From a checkpoint of a small transformer trained on Wikipedia.
Size: 17 layers, width 224, MLP 576 GeGLU, vocabulary 6480, 11.5M parameters.
Architecture: RMSNorm before each block, rotary positions, biases on query, key and value, tied embeddings.
Training: a variant of Adam for these matrices, 322M tokens.
MLP neurons of a small language model. Each row is named by its layer, matrix (gate and up: input weights) and neuron, and shows model dimensions 128-223. Each number is 128 + 32 x the weight over its row's rms, rounded and kept within 0 to 255. Numbers have three digits each. A neuron's up and down rows have the sign that makes its largest values positive.
A block is one neuron, or neurons of one layer that tend to fire together. After each block is what it responds to, as a language model described it from the Wikipedia text at the highest values.

L13.gate127:094075113114144132050118137129138100142112097120176116175146153094134142106130119130133168112151133097138083128113130128163131114059081123140156071140127125132160177148078169087112106175148155100100103103094073161132109154172112122138143109117043114167155111157177105130142155046063134111
L13.up127:097103190135181142167121149152128121088136141118131091126113151111075075103054154144117155051152139125135072177084118102141098102142095127126170109173127073168100169182084119165091167155145130131166090108111145135097109096159143123136098140101065091166170109139136144137142100124111139141
L13.gate260:112177079160115118149198097154159158131141155103129159156080104110097112171176119113138148111130193154151114098118093125087133154100146117148172127147178211162168133142129105157081087115184109130103119128126092141109151125125135142131160143120088158130136091125129072099140195093156152105
L13.up260:154150098102099106148145171167154136090118138110130130118079062171083080161164081133125191227106099075139142151134114130065152145120074140183154113065106183144159112161108136168062112113173136091115105067132145147131134110133189113089135155059122137102133140100133150138153110130122142104
L13.gate271:081151108127116182143132072123120170143077169152146175129121074088118122187128135103129117125049141138140120078063088157083130188082126095130136126114191046093128110163153185138090088136097152136106121134148134108125130154132118133195146072138095125183159169124120098118090150141087169114
L13.up271:170057089110158085164132134171142093141166138160128110088131165141139154068128107078156132158134133127098153137068107175094117131126134145123185152113128073128118121095095097125128101151118131097119128156064134156102090105189159109153103136160089070109128170191140167109114162157113135148
L13.gate284:136156121134122116163137121168103101032101152054099128144101125086121102138144159115147138134152157090042205067072163157109117145084080146149186078126172121144110109113087142097117133174185126093139110124107081119135125098148092075122116116155097124126179163083176118144138101126087137105
L13.up284:122132141104105120083115098063142102122114089137141138116126154108108122137179063143166158170125152158122156121107104128121135136125121160139172090158083138135159166211177116183158136155125175154101146109128125080161110094106138095175160107123152088157135096102114173135074089154120068151
L13.gate474:143156104098108189162182106110094143106092161159182148157121100094104142123167083129113102161144141112128115130067136145072157149104105071054189164110115119049106151141138092125078137132094149199167127095101121152140115164119168089116107079115070100104153127135101144104180113094168185122
L13.up474:116130108152085137144147178149127157124113132118138111107051057178143044128150084107146077175093140133131126120121058122138118203122058155195191137117119086127126209163122164167085097149123188108181144153140103152141160183108168189125103105072150134140108082074091146106113133119104142108
L13.gate517:087161086183141145101164116130126146113068095102199138165108125050140196154176147124074130083160080092090144139096110129155147166092112154168146193085111130132140131165076151161085109143103121119121119136188064134176078070102108131177165111099100120142169118194117063097171154168157111180
L13.up517:087083115194127185121148083185162146136040188130208161084139140123097134098130115133143149187205113135158126118075116164072199093158070106178130111070145176116143209113120120182078103094191136085166086145145100135131103132122194109147085111112142125112085137114068110142126113180082153174
L13.gate526:099145088102118091197131084183136084175143111111152178140165116093117133141150037126100140180103112136086128084120151157137122199121129137160207176146192167115167167122056144146105135144143120107120131150091077079178104161139101083080131139081111102160137208156171131104142112196145166172
L13.up526:137150089179125092156139090151145146138112173113142104118110213095137097077123138200103142124115127105167091167157094110152112184142136136155153160108130182135125169086103157157135142085115139116102159177115123112100060181133152154127125142163152153077151104125126071173170142134156092116
L13.gate559:094149154126053140137144091125137087117105097136164175194144071106136106136138117114126161133159175080125077181113123155087180130121080112133166129092128139031166220116125101137141105131187145137122109166130110146095121148125100093069119075141102152140108133131138134084118110176120157110
L13.up559:088165125180114081112173132175117075158116117164169105122103131103193050150083138151133139112128067056115118170113135124091139131132121115124148121175116104102137101112127141133092110100061142147166168180190099113101092086092091161141161145131148137185173110134106140089062175174127182152
First piece of a word split into several tokens, mostly prefixes like un-, Re-, in-, de- (unresolved, Reference, Rebuild), strongest in list labels.

L14.gate93:102153100064088115119129053096153080074103072084133135132125109137107080204152117163155174140119170123187129154084091106043087164127136083122128100157135105130142175159124139123164120153135135174149078133145157078149142090103109129099105126080067082059088129145134116114122093153165159175
L14.up93:153060110165123139149124108140077115137077168111110145118101068116115117198134095176095068094110137046106168095189089127136107160165074145129169142114159114109176149118103137148178109121140164107118167161119153086167151151086113170135182154172110136163169132069174132155181158159136105117
L14.gate143:133182102142124162123128111120025112090149063129193115134153103088156127147089138139143114151090211171134137127135104132078141124144129109128121117189219124052094167138147128131153125087109115121164155209166178148142130189149119155125144095069103154130151106154150170209075115143130182092
L14.up143:123110108200121101154161162133112121101150118113131136151131129148166122076113117160128121098115154137147107176066087117110109173155104080105206138125155087067180156163145206141096081125157104109090113147130152146116115141119152185133184192105101117124130160159129165112171133126159130156
L14.gate156:148115114107061157143140087087088150114092065095157166168149108098132090164120126125150159152157151091097153126161022115083094178151111131178120151120133180131085127197095148168133140071138153104151158087128091114110178068097136122143167133089103164119137163156158135111111183155118103134
L14.up156:118103189143040141096191111156126185114126114135140115175137173111136091099172086152140146107160108090133119100182095124071104179123146192153100122111124152148159090152125110191135148090174129120159146125111095130148177177098120118095146114110079106111171110132171163096133091119157080146
L14.gate249:090147102131140113097123190072158078169128093099104154171093144135164109150114133157071145123125181185169131110128183135091076160112079143142250129145095134152119136182106119065122176143141090100123138150106185122114129083160131083124121162162087170119127103091167148111083148162099155143
L14.up249:085094086111092101092102120141100134109130158117172148167183080114121095117162079136114172103153084077087168077097117106138168096081155106130127097147091132085162095130120072061127114160103140162135081137137123057148165082116136174099118136132105103132228124164170114179123145129051125115
L14.gate290:129122118068103143147145086088174160124118128053106077148106113156118123084139106183106169087135123053113098159083137146090103129131127124137153096163136197176110158115112194183099079109106109164065068137123123127146094153151130084150133102149138192134106131127151171172145103096090123150
L14.up290:141068134162158079156082108133147127150171107088105135085177145186158122162140148137182220122056121118166118117151110127147097091075100132122187164124155134141144090130078212114136106139122137164086078140156164123096101083114143134182151107126091158125173119037157190169119141155120111155
L14.gate374:142111092103111091118166117102160103105114132136125126157129131129091074096161087202138172122099141059173201159091109159062041164117116166166171197137117158186169148194108107095080117121130097139116161182092137127113123169106154124110092200124129122146110116157188175178116095118128099095
L14.up374:087101120125111129155045129120209141141104100128157156143116161118071156128128070179141107107145104106133030128115091144077138117111099077095109123121119119073128171121146117073172123147154152106139139153114094126165114126072151140125109149078052114130153147101082187124119151103061073161
L14.gate387:142112120116134132087146061122145127140092089145121149108123159126119144120145125201148121072106179121131123170143083111119089071100158156157124133143054160154098162125101127119197107106173151193166100096128120114180157158151088132129158198094158140125122121172128155147114156178121145238
L14.up387:155150081087076149071029091131223097163111088101110141103166163135174099089139127231152141094154106129155163154102132119124154148120112138146164126133086073094151167135097125124116127170136142203172157114100107180132099123092161079155171107179128175143149121131088110160143141103110142085
L14.gate411:162128131161122088089158075117119122136093125089128179099158156125097036091168131193183154093143084140160163168140113156114106208092115117125152116154147102141167163186140149218137164140168149105112125171123091037125127199172125114170098108141086092143136113111129161106103105107085135134
L14.up411:144134135087109144166143092074104095135122096165144169140134115121150127166126158101196158106107090099156133122153089076100160176104144135090110158201120146136066148136114127075160188146126190078156095156160077121150083156072136121127107163127105140162095207127139188124123188152133171100
First piece of a word split into several tokens, mostly the prefix un- after the/a/an, as in un|resolved, rec|overed, pro-.

L4.gate416:152090073120073119216126133139123106113103194143089086093114124116082137115113124110123134102176150141117154107144132150140146112102104086173159092079123092135117128123142117155145085104154150131191101052116194088136134140129162158133113131129125136129148153124112123139192106148145157090
L4.up416:116099116092136151148104126119114112108199141071146064083113135119095106107129146177127102137105082179155160152112107117105113045142154137076164123102151098118105154063129072099203106193163183135106138116116155137151038102119090108139154135157131184182096151079084165143086148146142089119
Closing == of wiki section headings and line breaks right before list dashes or table rows, plus some uses of "by" (followed by, spoken by).

L14.gate71:124152111128088149169113142126110113114099117116094078148119126104051106122144106120133153063082105142174131108133109143066104121149120153157131153144113091137146135147163052162177161134169102178123155097151100085100158125112110177121201154125124138125173115117146105137138104117049114134
L14.up71:151080107144132202154125105102097072101076138144132149135137097109094114125160126145106161041126161098142125137141168126069156101096158139126122105151122116094124163154124105132097116054149129133155072158097197112119104104140128081081138138127153138116187091123094184098108121150137044083
L14.gate96:136162123120149139099147103110143112118052137132089156110144083127125192115094094133133154111074163138134119114104134075104125107118157138160146124102155168165151153113103174093154120121133095165123126102086090128109131019164128138124204119053088117094169144140098052140153082137150173087
L14.up96:124162180139122101081036141176196130095130125068168147143163162123104144124141108105126116144120104122130083165139123119095105103103083168140185107141098109117146119091106072143142092140165119114120119181091166126075148158100082155141161162130138101105209129150186164145145143151101160128
L14.gate164:143190133160063148083070136164125106128089125113116150113126182162118167166151093144119136100168115054166138101130163137120109112104173115130138120100142150101148126165038126179149127151100176078113143121147179117148137113134170071081186123137134124102142067146171177155132122066114072143
L14.up164:186125110138137132092127096154144163154082144147142125122141158130164089159169124135166153141086124101133115147014145145079178117152121085204190127146141119159087115155144124170078166096132098120080117071103155118083092110105143159105140138114100151125146087171130171101119140112096180091
L14.gate188:098133105128077166153066141134137049134109150142078138114115129106078134119120088136105161129103157123118104131111115137130144138145124178131143129116145147182118165156109129143100154085148186115066146122119130118107207103179096115120165151141136156110156114142141155130137168140067153134
L14.up188:101126126127067195098063115108143120112107156135130111129165180132140186150128172143077098145098110139104073133144046122124161177180207119067082113143146116130144104069104085179113143131139127110120078087107106123121161139150133169124132134168159181156097139141101165118125121104054101142
L14.gate202:154126101159098140137115121179150130088115127055175119137099080134166084124123125147103124157099137130142072045141126097118109195159109112154161125099085123094155138145065149126151095121108141110097137116131151131098154128143131139138087110113156141122166085118108111112153132095139159165
L14.up202:137162125118129111198150146167162156121144150140104088153131143179093194138142079139084111152111135119111077107174122119092112113121142114109150115115151115127181106159055153165093125098173165077098132149089148149115153146150085127172105138120070161146095184127174127149151134092107200090
L14.gate254:112093096136146139104143109111168133142114162140095184103106175106097087057143145122154159098114134127084180116123105104127063094075117137139125151136148111079142147133110071172127091061123132064121152130134149157188135161103090065169140120179069162123147119086129092091117147067144117086
L14.up254:073183144136092121203135119114073150095087110096134139116139111121107098136109130086228128149090085120165118071182097161152136145151167099138079136167081151158168118140104150093164155119127144119102159176144171096108145109137132086145125158140129140130064144116112150202195106094125134134
L14.gate281:081107108162122180176101066121120157153160117092111158168205110110150130143110154145150146102102148094137176095099112087121128071099114095193149138133048071109171088118072145100132129139133156150167150089038131135110163093096096155108175133131149150115112101155136198107138081125110134138
L14.up281:089153114130178082087098149114131119116176169117132139088089119125146167106082111076098124098086168138139174109090166148119134119135143064170159170144135113153118075117083090066135098197110140111161121138109148125091110144107131104136129119129119134114146118119158146144103105192145132114
L14.gate431:159169107131141120096098130122165092146143149143134119095151191078164180173099112142076158166099112117063120139172105112130147119111100128153158217090088161143103131155074095090067140189142093155171153112093185089133126106138082127147135075156108137128131089195133150131073137097136115091
L14.up431:107073115101115092118117112133099194144149150115118100100116106140105060144143017130121105149119163131147082124101125165100150125141151135112190134130162154106153058107145129113114107117146120100151132128096135126098168135113152048135152148058107213115140184127159119170144107104106098200
Blank space tokens filling empty cells in pipe-delimited tables (after a |), plus opening fragments of split words such as ab(breviated), dec(ree), In(formation).

L4.gate459:134066083134166125142113118153112154144128138165112152151140087068119181091167131171090142116180158063092073101140101132127106165137095092222113093138086141105141097115130155103124158071154143174120101088109133120114163109170150150082144118130128155153198110104053091102158159099128095135
L4.up459:076112155137129104119088170101106143058088069113145141112084130083103170091106118118131151136118106159227121154145079160170099183079149132094141104172181154116095152162087101128198133098122207159109095063135068116171159105153142119126088091165045112172105114133151112126106117111100106133
The last token of a noun phrase naming an entity (brewery, team, tournament, story, song) or a relative "that" right after such a noun, e.g. "series that aired", "river that flows".

L13.gate172:119094166105071159111174075097145178085108074117088126127123103135132114111142064117166123104161115120079106084060087081134110133130181138142143088124137077115142160169089137160098133138102145153144023165132150160109073143132147129116095115096107157115121106174154160125135172171083180144
L13.up172:136097084071095177170150098188149137165166168113084179139118111138091132099177065194164102118113158063091133128117095091133091133167137128077057107053123145093140071179110128083195123107136132146093154146142159092158131162124136116140136148134145115133166052144164104133142197080096141138
L13.gate207:136098203112155160065127133130161103110180096110100092088157057157088077066139151164170102118129137145110097065108167113087069161107131158109193114125129154134156152129098145156148113088155118145203154162139134119158078163067132101022182083150157148158136193133051147112120118139089131127
L13.up207:132184090156093189128099172187183154164139131143126121144100135141084149158180090120144126137135104139100098128116120116116150131103136137094167099132090105143096117120105096155181073154085108115149125114127160127175143137099131142178144127142176156165157100149142115176167161071155122167
L13.gate338:131153109158165137059154101072139106131163076100113181081133111096114127128132139124123096114131199166186110104131120122165125108136127134099165090140132083170121127138136077184143170082171147147132086154139143149085157176177126130139160096134178120128124117173084075165141164136138150179
L13.up338:075147119112159159076116075109103112125132099127123126154150116139127080114181168131153138133071203125163131165047105175119079106107134081123145117091143106157116151157111107152139121177096124107097150160154141099195117139103103092186166090098167148073114089159149092183136223131229140134
L13.gate360:131163171081134070116118144128204117135086097159084091167100129186136170131110128180172130119134131142105098117142141116183116136151088137076179118161163123115145153124130135064128135084158138138161064101118149133155161118116120130132141155184124158147043184112130154081162129099096171111
L13.up360:129127067112092122152142143125112139127085140123140114147130094138103055195159093132157135132087148071152097135116055195118097192184124157096123098088129104111119129188095135162127048112123171133165099140140127140132093116181135154099123164078059109103091170155099116109114150100182107158
L13.gate444:063161141142115147109122100129159124120145145140128072178116083196073165111110088172170171144110160186121145161115120092139098163155107135160112174076122107128142073131088170137140151159125173161141127184141150086077083109164153115113134087137121119138109078180110109118191177109171127149
L13.up444:131187088091120125125075079118165137138179121072097093091150129093125141152180121238132078077145150143081152094138039126141174150066156110139148140078094108104164191112107122107121106040149164130196161126185106115188190155115119067081110115146103143160073198143153120108105130147100097134
L13.gate481:130150172017128131141179127125154168086119109203093122111139104170062134136125108120157114123124157126127129071118072147193162153174211128083075116088108076172175216153102151153191088127150153186124056155115176132113084158159140134118148089117091129146144190120087090117138121126146128142
L13.up481:075171149086160135118217107167118066167100122120135163154143100131123113104156088095137119142198160134130104063103142093090105221132117178117100109164137109100107111161191101117131187106151131169122082124098135086185146172092124173124186120144113112146123171144157165103097065138179173155
L13.gate486:100141113097146138095123080112137111130160117141094094184163066175058075148149107140160154070149168151165116131119095125126113165140097148124137175114166165163145104132095156159128113099148167141125060151142170124103124157107095168112122095159107136120101086211119110069168173181155174158
L13.up486:127134133083108160136146139152133150144183185123095133123159068144103150109136087126150149178098071135138129157144061096151080157091093098104111134048162055191090098095158124133116124113156135193130093196150098151054094169105112114108103133135175127153119080141138129127093162147198112130
L13.gate544:063159148062121135118156158079135203133160087149116163141148140142121106113107117155128141123112113176153075066085118168230048176133153080133156059138140147126121099127163147168115118169091111157152057148137082121171095154115119137186169121157074117154078125174121143094143156149130171132
L13.up544:140120149051060098148159085106167117083152114101126106123227114157127131066123056079149161152129110119144114130129079136172143134075157128150204138120104081118179138166127108150103033088117055069143129133131146105116085110159136115095159183108075126137160132176140084144116146108091102139
Collective or relational nouns right after a or the that usually take an "of" phrase next, such as number, member, group, set, variety.

L4.gate548:083132123089096166172154183139105178101102129081094066127195177126113137117122148110136119141128119075108138088138146186067109122131129065161089139096170122099129078083095140151195125114127122099115132147024104088169127113145152111127148166114112106128093084087131133100138126162095160137
L4.up548:104099151122155133153103128132174127041165133128090137044145122155103147136101155124100138117183105076105166128090134113159109146173101184110102146204094149188126117123101148173090141134167107078132103132176086164133116166116134115066173118123168121045135093146104081102118116105160115117
Mostly a split-off "in" starting a longer word (inclusive, incomplete, induce, ineligible); also mid- or final pieces of names, like Hanoi, Kokkinakis, Maine.

L13.gate137:131124103128064143131139124151134128141074156147149115112113175110081093123211132154188158118143116105066127113164103091131113147143127135140131086103135151129136170156156069125112136116107092116116107125095164078131055171177140145096154203120126202090194184166197149099099195108079196165
L13.up137:105121085128168071107126144141100118164120150129154152119199135058117094083156102105126114085118117142155172155139110141126128168161114190112130046147145120131123149106058083072099072125091115163136072119169092152162168219106083136147096136134092098142099182092129127128130074112101121187
L13.gate213:146144170155147114132119153186197098100143126089138092113101131124024103088192093140227142091135152112142168070098119126104062118102101211150145112128147078168185092134081129137124097153113143165105099119136132079120133120096150106041166108094084127145134100117100124134109127172146128195
L13.up213:150072122114160145202117218099148133147118096113129133084096122108050160190136171180125156156132059127124095106075106125161167092131134130172120199088170128148164136148159129087099080145103192193167196115174150073108107085142149127155108064081123148121145099128157102140120150079163075126
L13.gate297:145132136194160124102114116099153146073135089168154177183135114113114133091107177167152118062146123161164139107111128125104142094124139136133096193118129188118143117129079149100163165134081125155151091117188076171110165152135139089055148164160093225136118113109123153154080139153153171134
L13.up297:133132190155110123084127097075166048092150105110124070111132054089108138143158172127168121130136096142133124116124091124134118105098145186133097099104148186097109139155053157172133141150150161163126080114093121098158164163138123150097252130139144209109170133119152089103083122166153061172
L13.gate342:157168135125096130095099122122098134158062089158189105145157098119107124110156150101147121043116152178096117141170138165115141129125166077113081108120174158105133109155154040107140101098083074141154185123137118084139056129176111134153086109127110161100136152143078133093153143169160150123
L13.up342:102117180165068117122124082125148096153105077090101134109145087155125077067121146090128161103111115146164146125091148167109097117159134135154141119150129156135172112139115137114129157125222144102123085141126126101142114146143176095140143171179115125127050043138138165144125128165090093129
L13.gate472:179161145103173103080127103182103100139117161117128159120148160147094081123122170160149086123131136201105120128212123172166105162148156194107106108153151156169166096107115102116113128085071114134061174193161123112110123088101067121165202133130154132166116123134131078093129187181104103155
L13.up472:149138128072088127083114137127161128140075093101098114160181160160080067142132191156150102112139095158205157137158087133178130183126170116120133111135124170138168088184113093115070095122126175154133138106103112153158095141104094126158131140156115212104079118068149090129129117146162138134
L13.gate480:127113152073108120119193121101138136113130139202158149153158058085110139109127201106142150091131169106120152131206125095128168192131117134139161160140180167103141155142134133171132070140173153178146108115135120113154098193066093101103176111138051093132142167148121210127073126130172152110
L13.up480:127163144138127176158167154126145127076141120119102141122124167065157091086141181134178153115127181149161174120158122079122211099107171151144167112150185133145109139111127151109153108097146148141147040117125101125126127142178100117064176124123151183161095119060151090119139066124163079070
L13.gate519:118157150124167163105127153128136143156169117133163106153120130094099137112109147120149093162126157083121128171130108143094175129195086163162145177138118110120135146182061178132179132123154161130150077119121118093141108121113118080127139091188153124145137174119142100140072105182115198152
L13.up519:121194159105154154181067079141199174153149095157123084173176078100103142093112145080181131221167127179171099130148177086158165120130152122116115176098125128147109062084109139098077155050145152130164125109170105092141175102103131095113068152097155149114104132133130088150150154113178156132
L13.gate529:117135087128180126102156068123093151096151184131125104104106166091092117146131138084169190134125170164099123073116121087121107167183183168113074128161162118130151119104087072144043102143127134163142098119116188119083105155129137081102144123161103127098138090154122132113169148110183165138
L13.up529:098134141154118090092118142144154122163143152065148175153183133103104085134092119128112143048117098142098130130099119141137148132083081173176163145130145122111153187127131139142171088115162111082090118117145154149157127113094196158073143132092124093053154178182129121113045141108122156206
Line breaks ending one dash-prefixed infobox field before the next, e.g. after time zone, release date or birth details; weaker on some mid-word pieces.

L14.gate64:217162118140113110076076092172181105078112151129061158115114128165056119145174069127138142193140152098115110102140096130134124162088138118163165140077109099123153158144127132136117112160148133151084153170133103091109142064140092104088093123128062127207111085162120107086112139116091117135
L14.up64:094134123117122125134093123083171072173141084040111097150141226164158084108200117114189070157098174154176140131117109171117106154052152105109116118118126129127111123145142136101137162114166150138149115138077104137117106090149115130155157101116171132136135086120168132106120148171103173174
L14.gate176:156109122131077112091177081104157143112076108105145147161071109122101086141155146162192147141192171107153100116128080110089149153121157048111120150115126148150095129117084134164120123178141096125105106138129120134140111084172084161136130136195118093129074097197129138125127125117133138145
L14.up176:140136147120146130139138143088105149092153151137185131153181073149105080126143093121130115211101103176172135171092096111191097130150159147181138116126110103047133141078113120099112122125113081149134148069157101098128187109141165127135110109115106102159135191109075126107127143120148190206
L14.gate208:153140065091135163156089070109131158174038130157171127170159198135135099110190084178150163142096202119154089152104106180175106178120187133146126137098114132133112133180135117126147061120166117092095089120084160164116111096143117147082167157088126155165167111168090128082112086129141167171
L14.up208:139156077107061124139116114128113087095114147165171090107054121160143097125171123085187147183096143096170064105085120156109100171117199125150097151104102108102100109163116110158130081084122118094082150147156128109108127139188130112130116188139070109138114084158115118132083125140096151129
L14.gate211:213156084085081146188130084106077077147109115120084168102103070115038040113144073076147181145142135107141152089131127140069083141132101185174120054117133130137127209146135090135098075129148096124109080170126140119172124125167115125112116102130076104210199153166128135176147116144132160163
L14.up211:156164145171169158150161124097112157141172082119095049156085121149098111069133131202156103154120139119149139116148123179143094148139114112086091152130148165119136132137118115075116141161131140179137129129158031179087110087050072125151113138168119089108113154076077103169092095124139144121
L14.gate277:136138115109160075154187146102119133110207159094093159165133126113114140163166086157167138173130179153140158101088127102123083113114146124122167169137128094150153135112069123123066118112183147184143107168174093113176096123108137119085137069149141183148112116159131135091179133099160144143
L14.up277:157119114099112116105203110114139122119129179143112135105164116114175129138114060139101125115088168144108092125130098136156066135041111074118107135165158137134133174142092140083072196119128076162118135127120129091166113115109127149130174182119200080108159096160098097129143129175118166135
L14.gate291:140116188118095149184135119147118216125146103133129118137115133085127113136155143148193141106070148117175122062083118186047086171113095080097138132079133091109157158165098125125091092108154095135109062097148152128069067164148133130203137159082120130119147130153066145175166115160120176184
L14.up291:132154139201086132104172147142165095157156106116077086106151078149145124113146151138183147135078092125129184111136162121099134168127120111134114080172145163136137189086168148101092146136142110155140174170120055150149063148126224091151151158217123130113096126077159117116154103180089163102
L14.gate344:141146158085115186118129065158158114102161108129157074141172089127007138109192127179153178147170173152119124109138101171155077136058070093129123121102105143170152136163104157155150127113107145183135153159155099097144076114122132157083168113125088131181134123133125112152172099160117116144
L14.up344:123149150131124087105106136131129153131131125136132101120101140104132117122104108148091166186174113151094147090134134173132136135116207145126188099123103110152199179091109103093135068125091108080187134135079105162098146178155144121157194121094075107130156128163195113106084064140089133110
L14.gate439:195163130123099106081130131080063153144132096167134219138164160086096131119162105157125148106126160099132183135091097153161152124151157137115167091179134116180199141158108121091105113148137117145168187100155127149087132170144145122125169111141129156117122167138108133094131175108162124099
L14.up439:108151109128243154145104152140126164218089111172118121111102183120128170147079103104068106141148116127115079106124103165139083086146127100139104129132087122151101193130136133097123137127173118184099148145143108145141164020098125091143146151169145088192158092170077172109150108168114102128
Head nouns right after an article or adjective that expect a following "of" phrase, such as area, variety, number, elevation, altitude.